config.toml
hidden_size = 320
num_attention_heads = 8
norm_eps = 1e-05
rope_theta = 10000.0
qk_norm = true
attn_scale = 0.125
init_std_up = 0.0257
lr_head = 0.00465
schedule = "wsd"
decay_fraction = 0.418
decay_shape = "pow"
MLP neurons of a small language model. Each row is named by its layer, matrix (gate and up: input weights; down: output weights) and neuron, and shows model dimensions 112-175. Each number is 128 + 32 x the weight over its row's rms, rounded and kept within 0 to 255. A neuron's up and down rows have the sign that makes its largest values positive.
After each neuron's rows, "fires after" lists the tokens most often just before its 100 highest values on Wikipedia text that the model never trained on.

L4.gate54 [159 129 157 177 157 140 117 146 100 147 128  46 114 143 122 127 154 110 124 144  78  57 140  59 118 104 144 149 141 118 117 108 131 150 142 150 103 205  96 116 126 173  51 124 101  90  87 128 139 218 130 143 137  72 152 132  79  90 141 146 113 125 157 115]
L4.up54 [104 123  79 150 128  96  91 130 141 118 130 114 195 190  81 209 132  55 127 103 123 143 163  57  44  87 144 134 192 116 159 104  88 134 111 129 117 155 139 145 121 161 100  96  67 134 150 112  84 187 106  98 117  71 144 103 108 139 133 148  52  88 140  96]
L4.down54 [129 176 170 145 110 129 116  31 126 190 101 103 134 139  96 104  67 109 118 143 143 146  71  96 188 169 154 173 154 166 110 168 106 126 177 139 132  83 121 137  99  90 108 151 105 139  82 145 114 184 171 127 148 167  78 127 135  97 102 121 141  96 105 194]
fires after: "\n", " Year", " Candidate"

L5.gate521 [118 115 170 126 123 117 114 181 124 165  96 115 145 178  93  75 151 148 155 126 124 123   3 127 143 130 151 153 105 137 145 101 113 162 154 145 136 164 136 109 176 120 138 101  94 145 118 127 188 112 218 121 157 136 102  58 132 104 146 174 142 166 133 118]
L5.up521 [ 94 117 181 105  79  91 101 126 158 187 117 129 102 177 113 114 173 126 110 113 169 124 113 154 164 160 139 112 101 112 186 103  88 172 125 146 171 133 129 119 100 118 170 107 173 132 117 114 194 156 156 110 135 147 191  78 143 104 151  97 103 114  91  87]
L5.down521 [136 131 107  96 198 145 165 151 119 152 120 121 166 131 147  99  76 160 189 169 126 151 106 104  93  98 159 136 206 144  65  82 120 121 167  88 104 130  73 118 152 103  99 119 121  79 103 118  91  92 102 170  81 145  94 187  69 174  73 116 182 163 175 145]
fires after: "1", "2", "0", "3", " squad", " T"

L9.gate182 [ 92 154 161  73 123 138 145 147 108 100 114  81 109 107  73 149 192 137 141 116 143 157 137 151  66 135 164 178 142 179 159 115 140 143 120 162 134 168 166 120 165 109 176  71 134 103 128 104 155 128 126 102  98  78 112 138  99 131 192 146 136 106 121 169]
L9.up182 [ 62 104  71  98  76 136 102 140 111 131  59 135 132 230 161 181 146 181 115 102 117 144 107 128 134 152  90 145 178 133 163 113 121 159  68 121 154 147 175  98 123  84 141 134 124 114 138 125 124 132 132 135 107 156 199 102 126 146 102 121 170 142  88 124]
L9.down182 [116 125 102  86  93 107  68  99 155 149  73  94 139 175 121 191 157 135  94 127  85 161 107 143  56 145 132 129 124 194 106 157  93 171 114 131 155 184 135  83 145 103  86 142 185 107 174 164 140 122 140 132 168 117 111  73 128 115 151 149 132 154 100  79]
fires after: " ", "°", "′", "9", "1", "0"

L7.gate617 [159 172 182 188 114 133 169 121 117 139 190 135  92 173  93 134 148 129 143 134 123 150 164 121 119 116 138 117 142  75 135 192 130 158 147  79 126 123 124 136 173 139 126  70  56 151 149 103 111 138 107 193 125 167  99 168 158 111 133 150 125 138 144 159]
L7.up617 [208 161 197 206  83 171 150 147 156 147 183 142 160 163 139 146 164 123 181 119 135 111 148 156  91 130 145 141 140 105 137 146 137 172 105  91 120 146 117 140 173 158 147 113  44 145 161  78 123 168  92 148 143 159 117 134 200 149 160 167  97 131 105 199]
L7.down617 [128 126 148 173  88  97  89  93  81 155 131 156 155 140 157 121 212 151 149 106 132  66 135 128 130 124 157  78 105  89  83 180 159 121 160  50 151 133 150 129  85  82 163 122 167 115  95  92 122  93 145 121 133 191  87 156 190 133 166 131 124 145 158 197]
fires after: ".", ".\""

L4.gate67 [120 178 177 129 120 132  97 137 164 198 136 149 155 120 153 148 126 131 108 121 113 129 138 134 141 127 134 189 124 137 143 147 125 176 204  80 141 166 124 151 176  87 132 124 136  95 143 198 177 158 122 133 176 158 127 181  77 212 152  75 144 108 148  93]
L4.up67 [189 112 124 144 133 158 109 156 149 107 148 120 140 129 154 159 179  66  96 182 155 136 134 141 101 114 136 170 123 154 140 107 117 146 127 162 113 156 100 135 166 132  90  40 118  82 178  71 118 156 101 123 159 116 105 128 136 186 125 113  95 132 108 148]
L4.down67 [156 135  96 116 132 170 101  78 137 122 130  93 136 128 122 114 124 166  91 105 106 114  97 137 135  83 142 106 140 124 126 154 207 117 154  84 156  88 155  96 153 157 136 169 148 116 105 186 142 138 162  89 106 149 152 158  77 156 177  99 176 140 172  64]
fires after: "\n", "-", " (", "/"

L6.gate327 [133 175 141 106 101 118  96 138 135 179 160 105 108 138 106 217  51 118  86 183 144  74  81 162 136 213 160 144  91 136 161 145 154 188 125 108 151 147 136 101 152 116 161 131 116 128  85 130 102 119 150 114 138 130  93 143 205 115 108 142 159 117 118 111]
L6.up327 [163 180 166  90 173  65 162 149  85 118 161 181 123 120 103 127  81  64 132 135  98 117 104 131 150 195 174 117 126  97 151 127 103 128  95  64  94 157 155  77 102 160 195 135  91 142 218 117 117 151  92 161  92 146 127 184 137 140 116 138 154 128 190 144]
L6.down327 [128 151 119  87 162  83  93 110 166 122 133  77 211 119 114 167 174 134 155 124 153 110  98 106 142 108 135  37 117 134 177 147 163 145 158  94 130  83 179 147  89 141 121 136 210 121 116  90  96 143 152 134 143 103 105 102 133 177 126 137 149  92  83  96]
fires after: ".", ")"

L3.gate436 [179 138  84 195 176 146 147 158 142 109 119 172 168  84 171 156 134  84 126 114  90 180 127 164 171 114 152 106 135 119 110 146  24 178 137  96 168 115 146 109  69 118 144  88 159 124  85 126 185 123 123 150 149 130  95 148 117 185 133 117 118 106  91 168]
L3.up436 [102  86 118 136 131 144  63 173 154  90 121 185 133  88 114  94 150  69  60 100 182 152 156 139 153 138 177 144 148 140 153 155 120 149 139  77 168  43 168 140  97 159 154  84 146  99  96 136 109 209 131  97 182 108  82 119 163 113 111 132 157 120 114 159]
L3.down436 [172  76 133 132 148 198 182 140 111  97 127 141 147 136 125 164 155 141 124 109 167 169 107 127 131  65 141 110 117 169 159 142 142 111 144 183 101  74 145 107 163 108 189 158 109 112 174 125 141 203  70 115 129 135 124 119  99 137 117 102 119 135 125  92]
fires after: "7", "1", "3", "9", "5", "."

L5.gate616 [158 196 115  60  97  98 150 144  76 130 207  91 180 164 126 124 155 113 109 134 157 187 103 184 129 173 133 137 170 155 164 122 141  92  91 153 112 155 109  90 140  96 106 147 109 113  93 116 141 118 122 125 147 121 113 123 153 174  97 160 125 118 170 126]
L5.up616 [164 100 149 188 132 178  96 126 184  64  92 129 104 129  98  81 139 150 131 112 151 191 129 128 203 134 193 165  82 122  92 127  96 190 155 138 190  97  87  70 117 161 123 121 148 147 175 142 147 136 183 159 158 128 160 102 171 137 122 114 121  63  74 111]
L5.down616 [111 153  96  68 143  87 172 167 151 191 156 110 152 182 155 199 132 187  58 166 102 137 150 141 152 139  66 142 173 152 117 123 142 140 112 125  91 149 167 104  92 130  89 128 151 133 138 146 118 148 104 181 151 118 130  92 144 179 158 145 127 186 190  94]
fires after: "0", "3", "5", "4", "8", " "

L9.gate10 [ 70 113 145  91 181 105 111 178 138 113 172 162  95 167 122 156 176 159 118 139 132 148 113 128  73 190 146 128  97 146 155 108 126 172 156 148 179  89 194 131  84 138  59  56 126 140 147 136 136 164 129 116 145 104 169 145 148 162 121 131 102 148 144  95]
L9.up10 [ 93 126 143 162 109 110 106 146 146 118 110 123  77 127 119 110 194 139 119 105 130 144 175 152  86 185 179 133 161 133 139  71 140 187 180 112 155  85 157  52 155 161 107  98 124  98 204  60 121 133 128 108  87 118 102 122 144 119 189 147 162 107  90 181]
L9.down10 [157 119 139 137 130 119 141 137 169 101 121 125 137  85 157 115 181 135 106 128 144 117 155 104 152 105 167 141 125 174 179 163 119 106 134 135 181 115 122 143  96 166 165  88 126 137 154  57 204 147 103  79 118 150 135 124 136  31 142 135 129 122 112 108]
fires after: " ", "0", "2", "1", "9", "–"

L6.gate208 [180 161  89 177 173 106 178  84 162 166 173 130 144 125 155 125 104 104  66 127 121 155 128  55 149  96 146 130 162 132  86 163 169  91 111  70 152 136 180 139 135 159 150 134 151 101  80 177 103 151 121 176 125 110 134 127 180 106 154 133 135 138 141 173]
L6.up208 [118 107 135 154 167 156 132 139 111 163 157 130 116 140 121 158 112 104 124 111 139 108 103  95  60 125 142 168 122 150 123 135 131 155 103 120  86 151 113 163  97 152 155 120 117 134 163  78  75  55  79 139 110  73 117 105 194  83  93 124 114 153 154 181]
L6.down208 [153  91  98 130 100 161 106 141 116  91  94 146 207 166  92 118 174 139 195  93 210  73 113 163 100 189 122 104 137 148  76 150 142 119 125 146 145  84 161 115 189 133 176 132 100  90 134 110 185 137 142  73 166 230 149 196 105 106  95 101  90  36 138  61]
fires after: " H", " h", " B", "H", " b"

L6.gate596 [103 130 122  38 154 102 143 155 117 123 159 182 133 180 108  79  88 167  58  74 127 107 141 100  71  74 141 114 113 132 129  93 111 118 189  80  98 156 139 143 137 131 165 151 136 106  96 191  80 116 116 163 118 107 114 191 164 157 148 160 125 126 134 165]
L6.up596 [125 153 168 101  85 158  87 173 107  94 132  83 200 157 105  83  86 190 110 135  84 141 100 143 190 116 117 140 170 134 117 132 123 141 163 159 113 131 142  90 174 146 125 155 157 149 163 143 173  98 175 118 107 144 145 173 172 135 158 187 133 183 107  99]
L6.down596 [141 178  57 177  80 134 159 143 109 132 148  87 138 147 106 123 153 116 136 135 105 126 140 128 114 137 163 136 108 192 165 125 163 135  65 121 142 127 121 160 104 110 152  82 145  63 181 110 183  88 180 169 175 144 141 129 137 111 110 153  95 186 169 168]
fires after: "1", " B", " Bh", " P"

L7.gate460 [118  91 112 153 163 127 119 113  99 140 119 122 171  72 128  75 172 119 122 201 130 175 180 155 100 122 145 112 158  87 170 163 183 142 120 157 134 127 156 147 153 162 202 151  75 106 110 172 130  94 100 217 145 117 169  75 158 117 155 117 157 179  99 153]
L7.up460 [180 124  83 117 143 103 154 161 105 182 124  79 164  79 112 108 136 143 134 134 158  96 134 118 128 113 111  79 137  95 104 142 138 158  88 122  91 114  94 177 145 147 126 174  76 154  78 156  93 116 187 111 172  80 167 115 149 111  63  88 128 158 135 139]
L7.down460 [177 119 123 121  61 171 157 175 197 116 163 173 131 109 112 102  70 163 121 152  93 127 129 106  99 177  93  76 104 126 147 146 142 135 117 115 102 123  45 115 106 141 142 146 123 118 181  78 185 103  83 142 135 148 105 169 101 148 133  67 136  83 146 159]
fires after: " m", " M", "M", " mom", "om", "m"

L9.gate207 [166 142 145 185 123  95 166 187 173 121 135 162 155 107 133 126 141 101 167 100 195  89 108 189 187 129 118 147 149 163 134 141 148  92 134  90  83 115 129 103 109 174 156 106 126 115 100  85 133 165 156  73 105 163 170 116 140  65 138 150 136 138 144 182]
L9.up207 [119 165 114 140 120 132 128  88 110 171  87 125 115  90 159 109 105 182  93 125 168  53  89 137 177 190 115 155 147 202 141 147 176 186 154 112 158 131 135 130 164  54 147 113 118 194 104  96 165 118 168 100 161 185 177  69  81 130 148 108 160 128 115 149]
L9.down207 [141 175 116 113 134 130  79 148  68  86 102 102 155 105 152 146 146 152 122  88 182 121 104 173  77 122 170 132 159 152 123 118 125 131 117 128  97 126  33 156 107  41 177 146 171 155 108 124 143  89 159 150 134 147 136 178 146  52 116 140 109 140 151  67]
fires after: "2", "3", "9", "5", "1"

L9.gate218 [ 71 129 144 144 104 134 125 149 137  81 102 147 107 124 128 130 163 214 154 152 146 110 138  91 114 135 108 125  81 188  79 124 146 188 150 141 152 118 109 109 156 136 132 146 139 191 126 136 120 165 130 116 111 103 131 201 152  83 139 173  94 129 122  92]
L9.up218 [150 153 181  94  89 138  46 154 154 118  87 104  65 155  66 164 117 163 177 179 109 146 104 110  78 113 152 126 170 153 164 119 117  83  78 147 192 190 133  72 138 146 137  91 107  83 147 115  90 108 148 106 169  98  78 142 143 104 134 197 115 191 107 153]
L9.down218 [132  97  99 126  38 124 100 120 164  63 125 120 131 100 157 139 137 174 124 173 124  89 148 136  59 122 186  91  89 134 118 138 138 152 100 145 103 166 145 111 144 162 150 152  56 158 157 127 104 167 135  48 121 112  82  81 203 114  86 138  77 155  72  88]
fires after: "2", " ", "1", "0", "\n", "9"

L6.gate207 [123 119  96 140 144 171 147 147 133 142  81 143  94 172 166 161  93 141  65  80 131 103 152 162 116  95 114 154 143  91 119 132 157 112 135 180 120 150 112 148 153 127 109 154 112  59 141 145 150 176 127 186 110  80 122 145 111 150 119 165 150 142 111 160]
L6.up207 [159 152 133  55  87 123 103 130 130  98 112 125 106 146 181 119  78  90 149 157 134 151 130 117 137 117 134 112 111 113 133 201 117 111 170 178 145 135  51 129 104 164 136 126 141 150 133 155 200  81 181 107 156 129 121 115 138  49 181 135 109 180  87 112]
L6.down207 [133 108  93 168 187 106  72 121  91 144 143 121 178 159 115 183 104 125 153  63  97  83 152 127 145 121 146 130  92  94 149 193 139 151 103 140  88 128 145 126 183 139 109 124  95 111 110 124 157 141 134 121 105 132 118 107  95 116 121 142 157  59  71 204]
fires after: " P", " C", " R", " L", " U", " B"

L9.gate357 [113 159 188 130  71 184  65 108  80 109  37 110 140 135 155 146 110 121 171 137  81 178 151  89  99 164 149 130 136 163  85  80  94 137 166 143 182 134 143  69 163 124 139 120  82 146 106 116 108 151  81 131 132 110 148 115 157 157 132  90 150 150 152 194]
L9.up357 [155 132 148 138 150 109 134 134 150 109 192  96 117  50 134  91 148 136 147 161 176 140 150 130 161  94 145 134 119 155 181 142 108 142 141 155  87  64 144 145 122 126 144 101 141 114  53 117 186 196 117 162 146  98 116 175 130 163 166 113  87 135 106 127]
L9.down357 [162  74 151  54  84 162 138 170 165 120 122  89 118  45 113 131 172 131 108 115 165 128 121 147 112 135 162 161 166 154 164 206 143  89 119 179 149 136  89 129 123 121 177  88  96 107 146 121 156 159 101 101 181  80  65  70 128  51 180  83 145 114 116  91]
fires after: "1", "9", " ", "0", "2", "8"

L7.gate334 [167  99  99 123 145 150 186 107 167 137  90 116 164 151 120 116 140 102  76  93 138 163 145 103 135 123  94 138 139 116 119 145 152 133 173 144 142 150 176 222 149 123 127 115 115 200  98 121  41  99 128 137 145 101 125  81 118 144  85  87 146 212  78 146]
L7.up334 [139  91 173 146 125 148  78 143 143  97 112  65 181 138 174 123 174 141 108 103  83 119  71 110  93 138 130 135  70 127 137 165 135  93 101 186 120  89 146 179 204 117 180 132 160 148 108  98 161 161 109 159 136  80  81  96  97  95 206 175 108 174 159  65]
L7.down334 [104  81 110  27 150 139 170 143 125  92 110 120 130 158 130 124 178 145 154 138 121 114 159  83 205 145 105 170 105 146  50 131 151 149 153  95 137 107 118 112 119 114 132 159  91 135  84 113  85 101 168 133 135 198 143 159 150  86 142 162 142 168 109 107]
fires after: "\n", "2", ").", "4", "-"

L6.gate92 [120 121 154 120 142 135 210 198 131 144 132 134 173 142 126  88  96 104 181 120 110 155  95  71 130 192 188  54  88 108 132 104 129 146  73 108 129 151 123 161 131 134 140  66 142  96 169 118  18 129 109 137 124 129 105 134 131 151 127 177 163 152 170 116]
L6.up92 [138 152 120 104  84 102 166 106 126 124 131 101 125 208 153  83 220 137 112  81 168 121  85  93 137 108 157 171 155 111 150  90 128 120 145 130 127 144 149  80 167 109 105 165 176 137 126 107 149 140 139 168 147 132 138 170 158  68  85 140 108 137  90 110]
L6.down92 [201 144 143 184 168 161 113 120 153  98 133 107 128 159  67 150 128 119 176  93 123 114 110 101 134 151  57 120 113  72 169 128 159 183 223 115 109 141 150 119 122 147 140  92  82  87  93 143 126 115 203 104 103 125  80 139 146 181  99 123 160 134 141 158]
fires after: "1", "9", "2", "8"

L7.gate265 [129 154 119 148 125 131 111 126 146 112 157  70 108 106 124  57 172  78 144 112 170 121  89 139 104  96 144  80 131 111 107 147  76 118 122 124 143 123 139 152 181 187 190 100 153  86 124 214 146 140 140 148 115 119 113 111  56 204  89 229 113 134 167 107]
L7.up265 [144  98 123 148 112 135  99 159 108 139 147  99 112 147 136  90 145 140 166 104 119 109  90 104 151  92 175  96 148 178 152 170 131 144 183  72  82  83 128 121 181  14 116 132 139 155 125 112 109 124  97 154 164 172 100 114 177  91 105 114 110 153 116 108]
L7.down265 [161 176 123 114 168  95 162 149  95  77 160 140 108 142 120 200  95  31 135 113 135 138  73 151 128 109 119 145 116  94 118  66  82 112 166 158 115  86 116 101  86 117 167 170 165  77 118 193 170 141 104 138 118 135 109 154 161 186 152 152 143 214  80 123]
fires after: " and", " which", ",", ")", " but", " It"

L6.gate49 [143 190 117 185 101 177 151 173 135 122 153 114  49 121  71  97  81  33 154 132  78 105 106 145  88 174 130  99 169 109 151 162 173 110  99  65 139 102  94  93 136 175 119 158 102 148 133 127 129 139 104 126 151 166 118 115 164 177 103 122 156 117  60 164]
L6.up49 [165 188 120 129 103 133 145 118 130 129 186 129 125 126  50 130 127  54 131 134 140 124 148 110  92 119 168 115 125 163 143 168 124 160 112 109  39 113 169  87  69 162 176 125  44 115 160  71 126 100  98 140 151 136 179  69 200 147  87 156 125 121 132 169]
L6.down49 [104 190 138 195 123 148 198 119 158 154 162 124 125  81  96 175  82 137 141 127 122 101  75 149 151 146 152 131 118  61 129 113 183 225 136  52 144 101 109  88  89 159 129 145  66  88 139 109 162 131  98 127 189  69 148 140 126 131 116 110 133  85 119 138]
fires after: ".", "\"."

L6.gate36 [ 73  73 117 116 122  94 128 115 123 136 122 160  97 111 123 112 139 124 117 126 110  73 106 150 111 141 152 115  81 125  91 138 142 144  95 162 126  77 207 112 116 158 134 197  64  78 138 109 131 130  94 176  80  89 138 121 170 141 171 136 121 128 113 181]
L6.up36 [151  73 110 155 103 140  78 144  89 112 137 146 136 180 129 142 114  79  72 133 107 105 134  85 104 108 158 113  66 146 134 142 146 175 117 146  94 138 138 151  93  96 143 190  95 164  66  84 179  94 119 118 121 143 137 130 131 111  72  90 105 157 152 186]
L6.down36 [116 145 126 131  86 149 126 145 116 144 136  98  98 144 146 152 160 104 114 146  81 131  82 202 145 154  84 140 103 131 152 175 162  88 158 153 149 155 149 138  82  91 143 183 103 147 158 118 157 123 123 119 103 165 124 143 152 126 118 110 136  65 174  86]
fires after: " S", "M", "S", " ", " M", " m"

L5.gate144 [163  93 107 161 114  61 124  73 132 107 117 114 109 134 136 182 170 128 150 100 162 220 111  85 119 106 164 118 135 176 158  82 139 113  87 141 166 105 138  88 153 138 152 101 133  93  51 136 166 138  94 173  59 105 127 147 150 152 117 121 163 139 118 164]
L5.up144 [142 109 125 174 143 101  95 176 189 107 133 157  94 155 137 163 150 126 123 128 230 195 129 124  64 117 163 100 132  91 128  77 151  84 140 124 186 105 143 149 155  74 143 128 119  35  24 133 128 154 153 104 133  59 124 135 164  97 112  94 166 129 145 127]
L5.down144 [115 135 132 116 130 131 115 132 139 106 129 160 158 111 113 125 140 197 119 122 171 113  84  88 139  98 137 126 124 123 132 148 163  57  91 179 101 134 178  88 180 104 131 143  86 156 134 147 167 157 115 115 150 153 122 125  93 165 103 114 161 102 148 155]
fires after: "1", " the", "9", "7", "-"

L9.gate61 [153  57 122 112 166 103 108  94 136 118  65 178 132 127 123 112 158 117 134 126 132 155 185  95 162 168 117 133  88 148  89 156  85 108 184 145 131  83 150 127  86 145 188  74 185 180 159 112 147 118 115  66 140  87 133 134  96 143  89 155 121 129 120 153]
L9.up61 [ 95  99 111 102 128 145  65  87 122 119 183 133 112 158 121 139 108 130 112 179 167 173 128 110 149 154 129 150  67 138 133  94 148 145 107 113 101  84 135 155  96 113 129 124 173 136 152 186 126 130 124 155 120 129  94 107 103 113 119 167 141 105 135  74]
L9.down61 [206 127  48  97  99 126 164 137  76 189 133 166  96 108 155 132 124 114 153 116 141 146 154 168 144 117 138 131 127 178 116 121 142 131 157  82 139  95 130 132  96 168 153  93 119 116 156 155 140 116 152 110  73 149 106 141 123  97 129 142 128  64 127 165]
fires after: "0", "1", "2", "9"

L9.gate419 [147 117 165 105 181 187 154  84 202 110 187 119 145  75 149 218 113 114 116 108 181 142  85 101  68  86 132 128  49  87 115  83 114 128 183 140  57 197 130 129 141 144 110 102 142 176 127 148 175 115 144 140  94 141 107 114 127 148 115 173 140 136 137 161]
L9.up419 [142 186 124 106 185 171 124 142 123 147 124 121 135  90 128 144 130 101  75 123 114 114 123  71 123 141 169 104 154 117  88  73 176 159 153 152 127  95 115 100 164  94 218 118 129 159 123 150 127 223 118 178 178 125 173 103 122 136  98 141 100 157  77 181]
L9.down419 [114 142 120 107 124 146 148 123  60 111 128 140 116 132 143 146 176 103 144 126 148  79 138 188  94 139  96 136  84 106 115  69  86 158 161 122 138 123 112 104 125 108  83 121 153  86 147  97  85  94  71  84 163 158 111 127  93 203 137 118 140 132 129 156]
fires after: ",", " who", " that", " which"

L4.gate55 [131 151 111 136 118  85 181 139 141 142 138 164 128 132 138 122 122 138 121 100 121  90 185  90  45 156 127 141 211 142 109  75 128  95 167 133 160 138  87 161 167 139  80  70  98 115 117 130 125 147 147 133 124 114 122 158 150 126 139  82 142 126 155  87]
L4.up55 [156 100 137 121 133 141 128 133 156  95 187 113 115 130 142 129 122 142 100 154  89 100 113  90  88 151 115  95 158 210 130  60 165 127  85 113 160 158  85 152 130 134  75 178 141 109  57 159 139 174 136 118 206 121 150 152  86 194 133 118 113 129 110 124]
L4.down55 [108 167 162 178 113 141 140 192 129 111 112 146 145 135 102  97  86  58 125 104 180 147 131 143 111  84 171 115 151 144 149 127 191 136 185  85 147 134 139 142  85  93 124 191  94 113  86 150 129 168 153 129  84 135 131 162 128 154 162 112  99  67 126 115]
fires after: "\n"

L6.gate280 [136 210 102 175 135 105 185 129 140 119  92 138 111 106  78 129 145  87 158 105 159  92  94 126 131 152 177 173  91  85 113 139 130 162  99 139 129  80  94  79 118 157 143 143 115 116 103 128 167 161 132 111 132 173 173 196 100  90 118 136  84 132  80 165]
L6.up280 [149 163 128 115 133 154 158 163 129 122 157 165 111 151  77 143 140 127 151 156 124 108 141 106  94 134 111 115 150 120 125 126 128 169 136 124  76  82  88  98 132 165  95 148 119 138 167  65  79  80 119 165 144 125 124 103 172 145 130 176 105 172 116 185]
L6.down280 [120 137  97 196  89 158 161 125 119 138 208 186 112 138 139 211 139 101 145 133 104 137 159 131 116 124 119 119 147  93  80 130 126  94 223  75 102 122 181  63 118  94 149 145 115 109 140 141 140 106  86 122 152 175 158 208 103 151 149 133 156 155 120 122]
fires after: " =", ".", "ography", " life", ".\""

L6.gate474 [105 151 156 158  87 140 145  94 166 119 202  99  81 109 114 162 138 101 134 157  71   7 160 139 131 125 156 122 100 130 136 101 118 152  88 127 106  81  82  91 138 131 134 119 122  98 187  45 138 128 114 112 156 131 110 131 200 119 157 177 185 116 102 130]
L6.up474 [107 198 157 140 114 182 186 104 151 152 160 104 128 107 132 153 126 115  56 108  69  87 147 111 117 111 149 124 127 150 177 124 141 145  79 191 137 156 130 123 130 117 135  80 166 149 174 123 127 144 121 146 134  71 112 172 151 130 105 103 160  93 129 153]
L6.down474 [128 114 162 124 142 134 115 146  94 120  77 142 198 147 104  94 167 147  81 115 166 161 120 132 174 125 214 170  64  94 150 106 137 145 132 121  83 101 150 150 144 152 130 110 112  48 194 167 140 122 123 114 128 159 124 111 169  84 107 120 107 117 146 117]
fires after: ".", "\"."

L7.gate282 [132  93 170 175 152 127 130 163 194 120 151 117 154  62 151 151 149 156 116  60 155 136 163  59 110 179 211 113 155 122 118 127 121  89 145 140 112 135 119 136 184 166  89 100  87 180 126 158 105 183 151 177 136  85 118 124  82 182  87  92 150 127 153 103]
L7.up282 [170  81 109 161 135  78 165 142 178 134 153 145 136 156  87 143 160 155 105 125 145  93 121  71 146 122 151 147 110 137 162  92 131 139 112 146  96 158 138  89 200 140 145 113 105  45 146 115 149 164 166 116 115 144 112 103  86 108 128 135 118 112 130 128]
L7.down282 [ 97 136 139 124 115 123 145  92 116 129 168 161 146 117 171 145  86 128 152 102 146 126 138 106 143  77 174 129 162 143  72 173 119 143 216 114 156 189  75 128 138  97  80 179 162 173  74 157 122 120 123 143 151 150 139 123 124 114 133 147 119 134  74 173]
fires after: "\n", " re"

L6.gate269 [119 141  73 138 104 170 151 145 129 112 114 109 122 119 179 123 157 126  41  76 132 153 181 121 130 113 160 169 141 158  90 103 157 118 170 187 122 205 159 161 109 189 126  85 171 102  97 121 108 105 131 141 107 141 114 144 171 144 150 176  81 141  95 184]
L6.up269 [110 144 104 151 155  93  94 144 151  71 122 113 114 114 139 155 112  95  76  94 102 137 158  56 134 125 170 145 180 140 146 125 116 196 193 167 115 178  96 155 149 128 120 145 186 129 126 146 117 118  52 153 116 124 103 121 170 151  63 150  84 135 127 144]
L6.down269 [109 113 154 130  92 100 108 125  73 153 132 133 207 116  88 152 195 157 144 177 136 134 167 106 134 115 120  89 193 161 140 138 132 108 104 112  80 132 107 148 153 115  71 149 112 107 139 193 129 108 165 128 112 115 142 150 132  97 107 119 107 163 119 110]
fires after: " b", " c", " l", " B", "B", " g"

L7.gate328 [135 122 159 201 119 114 204 118 115  53 164 160 113 127  92 160 155  99 101 163 143  61 149 128 133 170 113 154 105 110 140 125 168 163  90 121 137 131 109  78 150 126 110  79 125 136 140 113 143 113 112 160 148 141 128 128 228 145  87 170 136 107 151 110]
L7.up328 [ 88 224 150 132  47 129 127 100 150 163 165 189  64 124  99 160 126 158 104  48 138 115 111 158 131 101 135 148  82 104 161 141  92 140  88  86 122  96 105 179 200 131 133 138 100 156 158  96 182 157  92 134 138  93 151 161 173 133  92 119  99 126 163 136]
L7.down328 [128 108 191  70 113 106 226 114  98 128 102 151 159 125 143 118 140 122 101 175 133 127 181 139  98 128 108 149 164 163  83 101 163 143 128 119 114 159 141 133 181  71 147  99  79 161 122 178 146 116 108 144 121  87 104  72 152 132 150 144 130 150 141 107]
fires after: ".", ".\""

L10.gate212 [151 103 130 114  97 113 137 128 190  81  98 135 176 173 123 104 164 136 154 102  81 180 112  59 113 134  85 160 160  77 147 147 123 102 104 155 111 207 126 124 160 164  98 123 115 109 146 140  96 165 134 129  98 110 133 164  70  98 139 108 138 122 109  91]
L10.up212 [118 157 101  73  61 141 103 187 137 123 103 124 141 161  92 117 110 161 136 126 105 111 145  99 148 103 125 171 142 146 175 134 158 145 110 174 155 157 127  82 148 128 110  63 140 142 118 163  68 126  63 132 116 150 131 115 149  77 148 116 100 166 106 147]
L10.down212 [127  95 191 168 160  64 138 100 181 102 170 173 127 140 132 133 134 136 132 139 130 141 104 100 115 148 109 137  88 118  79 127 124 102 164 158 139 189 157  83 158 136 131 105 125 140 138 128  99  92 111  70 149 133 133  73 137  44 152 147 133  86  86 182]
fires after: "\n", "0"

L5.gate336 [142 127 100 110 138 119  67 143 129 102 107 169  92 131 104 143  85 132 158 124 100 163  91 116 139  50 186 179  91 155 134 117 167 170 101 123 138 206 120 112 165 190 124 147  91 110 172 130 150  74 151  93  89  98  90 135 105 187 150 159  95 113 134  56]
L5.up336 [117  95  47 144 173 125 100 141 152 112 121 119 118  80 147 108 159 111 136 115 123 156 100 172 152 160 104 147  95 196 132  79 163 191 119  97 166 111 106 175 148 150 140  97 121  84 144 115 174 121 142  93  91 117 145  60 131 160 135  82  76 114 120  88]
L5.down336 [134 172 145  68 115 120  82 105 154  96  78 126 153  99 126 147 106 126 176 157  85 131 123  84 135 133 160 134 101 151 120 106 157  94  89 123 110 147 126 155 152 126  54 147 167 192 113  81  81 164 153  71 149 106 120 182 139 139 103 137  97 103 137 204]
fires after: ".", "2", "7", "3", ",", " ."